config = dict(
    n_layer=8,
    d_model=320,
    n_head=5,
    n_kv_head=1,
    head_dim=64,
    d_mlp=1280,
    vocab_size=8192,
    activation='swiglu',
    norm='rmsnorm',
    norm_place='pre',
    norm_eps=1e-05,
    positions='rope',
    rope_base=11300.0,
    rope_fraction=0.5,
    qk_norm=False,
    attn_scale=0.125,
    bias='qkv',
    tie_embeddings=True,
    parallel_block=False,
    init='normal',
    init_std_qkv=0.0229,
    init_std_o=0.0229,
    init_std_up=0.0229,
    init_std_down=0.0,
    optimizer='muon_variant',
    lr=0.0123,
    lr_mult_o=1.5,
    beta1=0.95,
    lr_head=0.0037,
    warmup_steps=200,
    schedule='wsd',
    decay_fraction=0.889,
    decay_shape='pow',
    final_lr_fraction=0.0,
    batch_tokens=32768,
    seq_len=1024,
    doc_mask=True,
    train_tokens=282200000,
    steps=8613,
    dataset='wikipedia_en',
)
MLP neurons of a small language model. Each row is named by its layer, matrix (down: output weights) and neuron, and shows model dimensions 192-319. Each number is 128 + 32 x the weight over its row's rms, rounded and kept within 0 to 255. A neuron's up and down rows have the sign that makes its largest values positive.
After each neuron's rows, "fires before" lists the tokens most often just after its 100 highest values on Wikipedia text that the model never trained on.

L5.down968 [103 134 153  68 112  95 125 182 167 113  85  84  69 136 128 159 152 106 145 113 178 123 102 160 146 124 127 128 177 176 146 138 157 109  77 175 124 103 125 134 127 164 143 161 157 147 122 204 104 143 119  91 101 165  62 107  90 169 112 166 139 116 155 176  93 130 110 138 100  70  76  79 101 105  74 119  79 120  87 133 154 138 132 125 109 178  39 176 136 113 123 134 117  84 142 117 112 165 158 135 141  98  89 133 172 138 131  83 112 124 149  85 161 116 128 169 102  97  70 114 112  88 129 103 137 159 124  75]
fires before: ",", "6", "1", "0", "7"

L5.down587 [ 94  92 159  78 115  96 144  80 163 174 118  95 147 151 166 150 147 135 127 156 119 151 173  91  95 148 156 150 118 121  96 124 120 109 185  90  85 133  87 108 130 122 124 117 128 172 189 156 108 120 109 129 151 164 102  70 138 191 122 141 152 111 124 164 164 104 118 120  76  96  83  87 145 123  83  78 107 178  99 109  70 168  92  93  31  85  89 157 175 162 112 122 148  45 122 122 141 159  96  86 104 145 189 102 167 178 132 119  92 136  93 132  89 140 132 158  76 140 158 130 158 118 151 125 105 215 162  59]
fires before: "9", " |", "g", "\n"

L5.down942 [ 70  85 153 188 108 157 158 124 129 150 116 179 128 112 118  83  99 137 110 178 148 152 133 168 136 145 193 128 133 149  94 130 155 133 108 201 169  71  90 128 213 107  64 128  82 176 184 162 135 136  93 183  97 109 115 145 116 161 133 119  89 160 139 137 120 156  78 119  86 112  99 158 113 108 158 151  99  63 100 130 140 140 189  83 150  59 196 152 132  86  88  80 120  96  96  65 101 126 140 160  88 122 141 140 136 137 158 146 121 123 121 109 117 122 127 165 132 146 121 145 132 136 122 114 175 134 116 188]
fires before: ",", ".", "==", " of", " in"

L5.down527 [156 137 141 200  95 146  62 104 144 144 140 132 161 123 124  96 126 117 169 105 107 140 118 113 155 173 136  85 129 112 124 156 159 148  76 150 118 144 173 128 129  91 117 124  62 111 121 119 113 178 155 200  85  86 154 144  87 118 165 163  50 115 152 195 158  95 122 120 152 109 165 183 158 163 148 119 149 116 166  77 110 134 115  96 123 136 152 170 142 161  78  99 117 125 140 129 145 147  98 123  91 128 102 128 120 116 133 162 148 155 105 138 153 106 121 176 133 105  87 163 116 238 119 105  97 139 156  58]
fires before: "\n", "-", " "

L5.down368 [101 143 126 147 114  86 155  98 136  88 143 121 181 116  68 158  83  89 128  88 119  86 155 114  81  99 121  99 143 120  82 138 161 148 153 134 119 145 143 136 112  91 146 124 165 146 123 160 171 142 107 102 117 165 157 171 147 143 133 195  54 137 171 109  91 159 151 174 149  94 134 121 205 130 127 139 130 111 109  85 118 119 113 126 102 144 108 159 110  80 181 114 137  57 165 147 202 143  48 143 161  83  98 121  99 135  99 101  97 137 166 112  94 112 120  64 102  88  93 156  80 186 128 107 108 174 124 195]
fires before: "9", "8", "0"

L5.down1213 [ 69 137 116 155 105 149 137  91 136  86 143 146 141 137  79 150   7 106 172 126 132 115 103 108 136 165 104 155 131 126 124 115  94 109   0 166 159 151  87 131 129 144 198 162 135 186 136 160 174 178 133 142 135 139  60 165 117 164 138  91 143 157  81 139  80 147 118  67 147  79 185 161 141 120 158 100 134 169 191 114 173 169 155  90 119 171 126 113 139 138 153 108 111  98  85 158 100 146 124 177 129 102 120  76 109 135  64 145 137 118 143 155 121  62 113 131 118 153 139 160  59 137 162 111  61 165 101 103]
fires before: " ", "3", "1", "2", "9"

L5.down762 [100  47 101 161  94 163 189  90 121 145 163  84 119  84 132  52 101 106 155 157 131 162 119 170 149 112 124 124 124 187 155 143 139 192 127 114 137  59  96 114 150  96 136  82 130 225  70 158 172 168 113 152 123 178 128  94 147 142 107 120 183 107 122 133 130 154  86 100 188  75  79 149 136 167 180 150 115  79 151 151  52  92 127 125 112 136 155 122 139 153 124 162 167  83 118 148  69 132 178  93 130 158 173 156 149 172 227 117  95 100 150 121 133 130 127 117 177 116 148 134  89 182  54 170 136 180 117 160]
fires before: "\n", "s", ","

L5.down99 [107  99  87  92 156 155 123 149 110  84 152 123 140 134 168 149 143  83  96 101  85 118 131 132  96 117  67 109 146  99 109 214 111 153 150 148 155 158  94 132 146 132 102 150 146 104 151 152 109  53  80 110 161 103  77 109  80  75 119 136  67  84  92  65  96 101 130 139 105  69 110  94 147 102 114 113 135 121  82  96 136  50  94 127 185 154 139 138 193 106 129 200 134 142  96 153 109  65 136 128 155  73 120 107 150 100 131 165 100 198 103 198 107 133 144 111  75 129  97  79 137 172 174 165 218 114 121  96]
fires before: "1", "2", "4", "0", "."

L5.down23 [138 199  96 151 130 103  80 107 125  91 139 147  62 155 128 192 136  94 136 149 144 121 113 140 125 136 147 213 139 149  67 161 148 161 182 109 140  49 122 104 142 121  88 111 130  99  98 187 123 164 137 108 154 147 158 136 124  56 143 139  70 149 133 129 137 122 102 129 119 156 142  64 104 180 147  93 145  93 123 101 160  69 121 156 111 115 173 108 189 119  57 109 158 120 130 146 132 146 165 119 124  80 211  99 121 120 127 135 145 133 158 163 111 141 146 122 149 152  92 129 128 117 134 133  94 136 104  74]
fires before: "%", " |"

L5.down1144 [130 130 126 150  81  91 179 129  84 167  83 129 212 136 124  90  50 147 136  85 107 201 171 146  69 135 175 149 148 146 137 172  82 139 133 157 143 140 110 144 160  81 113 177  96 150 135  77  70 181  92 150  86 128 133 143 107 137 123 114  56 151  69 172 116 141 152 146 117 123 127 133 163 175 107 160 170 152 182 102 137 170 144 140 139 123 140 137 102  96 147  97 138 100 148 100 135 175  94 162  62 184 150 111  97 144 121 140 111 178 128 123 103 176  84 182 130  90 143  90 108 148 134 111 138 106 122  75]
fires before: " ", " the", " its"

L5.down717 [183 159 128 144 180 101 107 139 110 154  83  98 126 174 129  48 155 135 159 123 124 114 160  93 160  97 186 162 140 108 163 117  83 110 124  81 158 156 135 193 126  96 135 152 100  90 165 157 130 164 136 113 160 113 129 116 125 111 152 102  84 118 187 115 106 133 165 189 166 137 117 149 103 127 150 144 150 126 125 178 116  38 133 158 111  57 164  84 114 120 123 145  96 159 143 138 157 112  43 148 101 102 142 124 147 164 187 115 125 145 118 188  98 122 101 137 101  76  86 157 131 141 118  93 144  79 112  83]
fires before: "\n", ";", "---|---|---|---|", "ve", "m", "=="

L5.down648 [111 106 120 154 134 149 144 163 164 137 131  65  78 115 138 145 115  96 190 135  91  97 111 164 150 132 156 114 112 146  48 131 104 109  84 100 137 162 116  79 139 120 138 120  87 124 120 151  98 120  93 111 177 118 114 137  78 137 140 119  93 133 161  69 149 167 158 169 140 156  83  60 149 162 125 174 147 132  84 137 126 106 107 118 183 130  70 156 166 151 178 132 198 177 136 104  67 110 197 111  97  69 101 140  67 113 129 131  77 117 141 134 131  58 101 143 136 104 103  97 108 115 139  95 174 106  60 116]
fires before: "2", "6", "8", "0", "7", "4"

L5.down894 [147 178 174 116 108 144 140  38 113  82 100 132 157  99 142 120 113  94 145 115 132  82 159 128  90 150 132 157 143 111 134 106 118 153 176 161 116 169 121  96 116  73 103 142 122  99 125  99  99 108 124 175  93 101  81 167 118 137  95 166 123 123 164 109  83 169  53 142 151 109 136 113  83 161 195 124 121 133 151 135 158 115 235 123 146 121 129 107 120 132  88 182 127 128  97 114 149 182 196 130  75 139  86 116 155 180 180 153 150 135  45 135 120 102  84  98 129 164 136 198 150 127 139  94 163 128  72 146]
fires before: ".", ",", " and", " of", " to"

L5.down340 [133 199  88  91 115 103 156 130 168 158  98 144 174 188 126 152  94 106 112 101 131 140 150 133 121  87 104 171  70  84 154 137 140  94  91 143 138 110 163 147  60 144  29 166 110 152 180 141 165 141  90 130 197 153 155 131 145  99 168  69 168  93 165 126  79 120  73  69 109 158 179 120 131 151 184 133 120  90  46 125 148 133 151 132 136  67 106 102 124  72 122 165 126 131 118 144 157  92 115 158 105 100  86  79 139 149  56 177 103 110 149 195  88 128 139 100 183 113  60 174 152 104  70  82 153 136 125 164]
fires before: "---|---|---|---|", " \"", "\n", " Star", " No", " "

L5.down948 [130 141  93 155 105 126 120 125 137 159 111  83 161 118  94 178 146 161 110 162 107 139  79 117 112 116  79 169 137 142 148 163 150 159 145 158 131 105 120 150 130 135 124 123 151 148  78  97 177 212 141 102 121 152 127 119 149  79 109 115  80 149  70 122 152 140 183 184 153 168  84 127  94 125 167 109 172  95 122 144 181 130 152 118 116 171 101 144  97 131  29 124 172  95  72 112  87 114 118  97  80  84 131 126 207 147 136 130 139 140 111 119 140 174 118 141 105 123  54 156 144  50 173  88 140 185 132 152]
fires before: "|", "|---|---|", " |", "|---|---|---|", " –"

L5.down526 [ 99 103 109  97 148 132 119 110 141 132 114 139 141 110 131 122  91  96 169 148 107  96 122 185 119 150 147 157 142 176  99  98 130 155 218 154  88 126 122 123 115 166  76 160 139 160 182 113 116  94 150 152 141 125 120 160 109 171 150  83 152  53 149 115 156 126 132 144  94 134  74 136 122 162 159 156 107  86 178 144 137 115  97 111 150 128  97 118  89 143 116  98 157 112 114  97 143 143 132  73  99 107 171 121 114 159 100 200 148 154 151 143 102 147 138  98 125 170 147 163 117 149  83 127 184 113 218 181]
fires before: ".", ",", "\n", " |", " and"

L5.down1245 [122 140 135 186  85 108  43  55  98 106 158 117 139 139  84  51 114 155 168 148 136 173 110  50 123 137 155  71 129 102 123 128 134 126 103 126  96 140 166 117 116  82  72  96  67 149 110 118 146  95 131 178 120 192 120 120 127 130 116 137 120 148 113 122 130 126 128  72 149 134 132 206  79 111 119 124 119 102  96 143 132 159  95 147 140  98 166  87 142 148 100 130 108 150 105 101 152 105 113 100  90 191 144 181 171 109 159 170  49 156 114 112 118 140  78 140  69 102  72 131 105 141 183 106 154 149 127 132]
fires before: "-", "|", "\n", "\""

L5.down540 [ 99 165 122 130  58 123 137 143  51 124 152 127  88 192 122 210 141 101 152  85 127 160 143 140 172 106 142 116 117 144 135 107 149 178 148 134 161 185  76 121 105 101 104 145 138 176 114 133 135 181 128 145 202 118 112 107 134  92  85 114 137 114 163 117  85 124 125 222  81 116 119 132  98 160 170 115 139 116 154 170 112 111 126 100 128 103 138  86 155 141 136 137  41 109  77 158  68 132 132 211 129 170 116 121 126 171 107 129 150 197  96 165 114 119  93  87  52 116 165 146  79  68 123 110 146 165 122  82]
fires before: ".", "0", ")", "6", " |", "9"

L5.down493 [110 106 164 131 108 130 183 128 118 171 102 154 104 137  65 215 133  92  89 122 101  83  95 121 148  91 126 151  83 132 160 108 149 180  62  86 112  94 141 135 117 112 102  96 155 166 120 145 128  76 127 112 188 122  99 179  78 162 102 127 153 124  72 145 158 144 133  73 157 162 105 128 124 117  94 127 151 110 112  83 147 176 151 153 121 140   0 139 123 143  96 141 156 113 141 210  83 193 146 177 107  95 133 178 134 144 114  97 123  65 128  90 115  86  96 137 106 128  74  74 152 135 110 149 119 129 214  90]
fires before: "0", "5", "7", ",", "4", "1"

L5.down613 [124 181 104 125 149 120 139 172 137  67 100 142 102 126 169  64 160 114 130 103 104 151 116 111 120 154 112 192 158 147 109  91 150 158 155 157 160 119 102 144 163 103 162 133 110  40  95 131 168 110 176  87 104 121 138 123 188 137 140 115 153 109 101 130  96 134 118 158  97 113 150 155  58 186 128 110 156 143 159  96 125  97 116 148 188 102 112  87 112 102  98 162 101 144 127  91 131 118  81 150 108 133  70  97 117 118 128 166  89 131 115 167  93 155 111 150 110  70 122 125 177  68 182 156 123 182 151 112]
fires before: "\n", " |", "---|---|---|---|", ")", "q"

L5.down1087 [161 145 123  87 108 131 122 144 105  95 119 160 152 113 128  58  94 123 147 170 180 112  94 123 107 163 170 120 129  91 145  78 111  55  90 127 146 121 143 102 100 140 118 103 135 128 134 151  94 109 125 152 100  92  86 159 154  96 140 145 113 167 102 162 136 118 140  44 139 127  97 107 144 128  89 117 178 107 195 150  94 148  74 126 148 112 135 175 146  76 106  87 120 142 113 149  87 139 163 157 183  97 115 144 154 129  59  83  63 121 137 160 140 151 158 198  97 136  99 135 102 186  79 134  95  78 119  88]
fires before: "0", "1", "2", "4", "3", "5"

L5.down741 [ 37  82  61 174 123 118 125 137 152  95 134  66 149 184 145 189 139 155 143  74  46 108  80 127 144 158 152 105 171 133 176  85 164 137  50 169 138 140 156 102 146 125 117 104 118 154 162 161  82 125 150 141 161 133 123 138 122 107 172  97 103  97 133 146 162 115 134 104 148 122  81 150 101  86 111 102 126 140 155 113 128 175 130 131 130  70 100 110 137 115 117 102 177 115  88 107 133  75 114 175  64 122 152 131  75 147  96 164 132 186  75 135 135  74 146 100 133 154 179 132 121  60 146 132 166 134 150 135]
fires before: " |", ".", "–", " ", " ("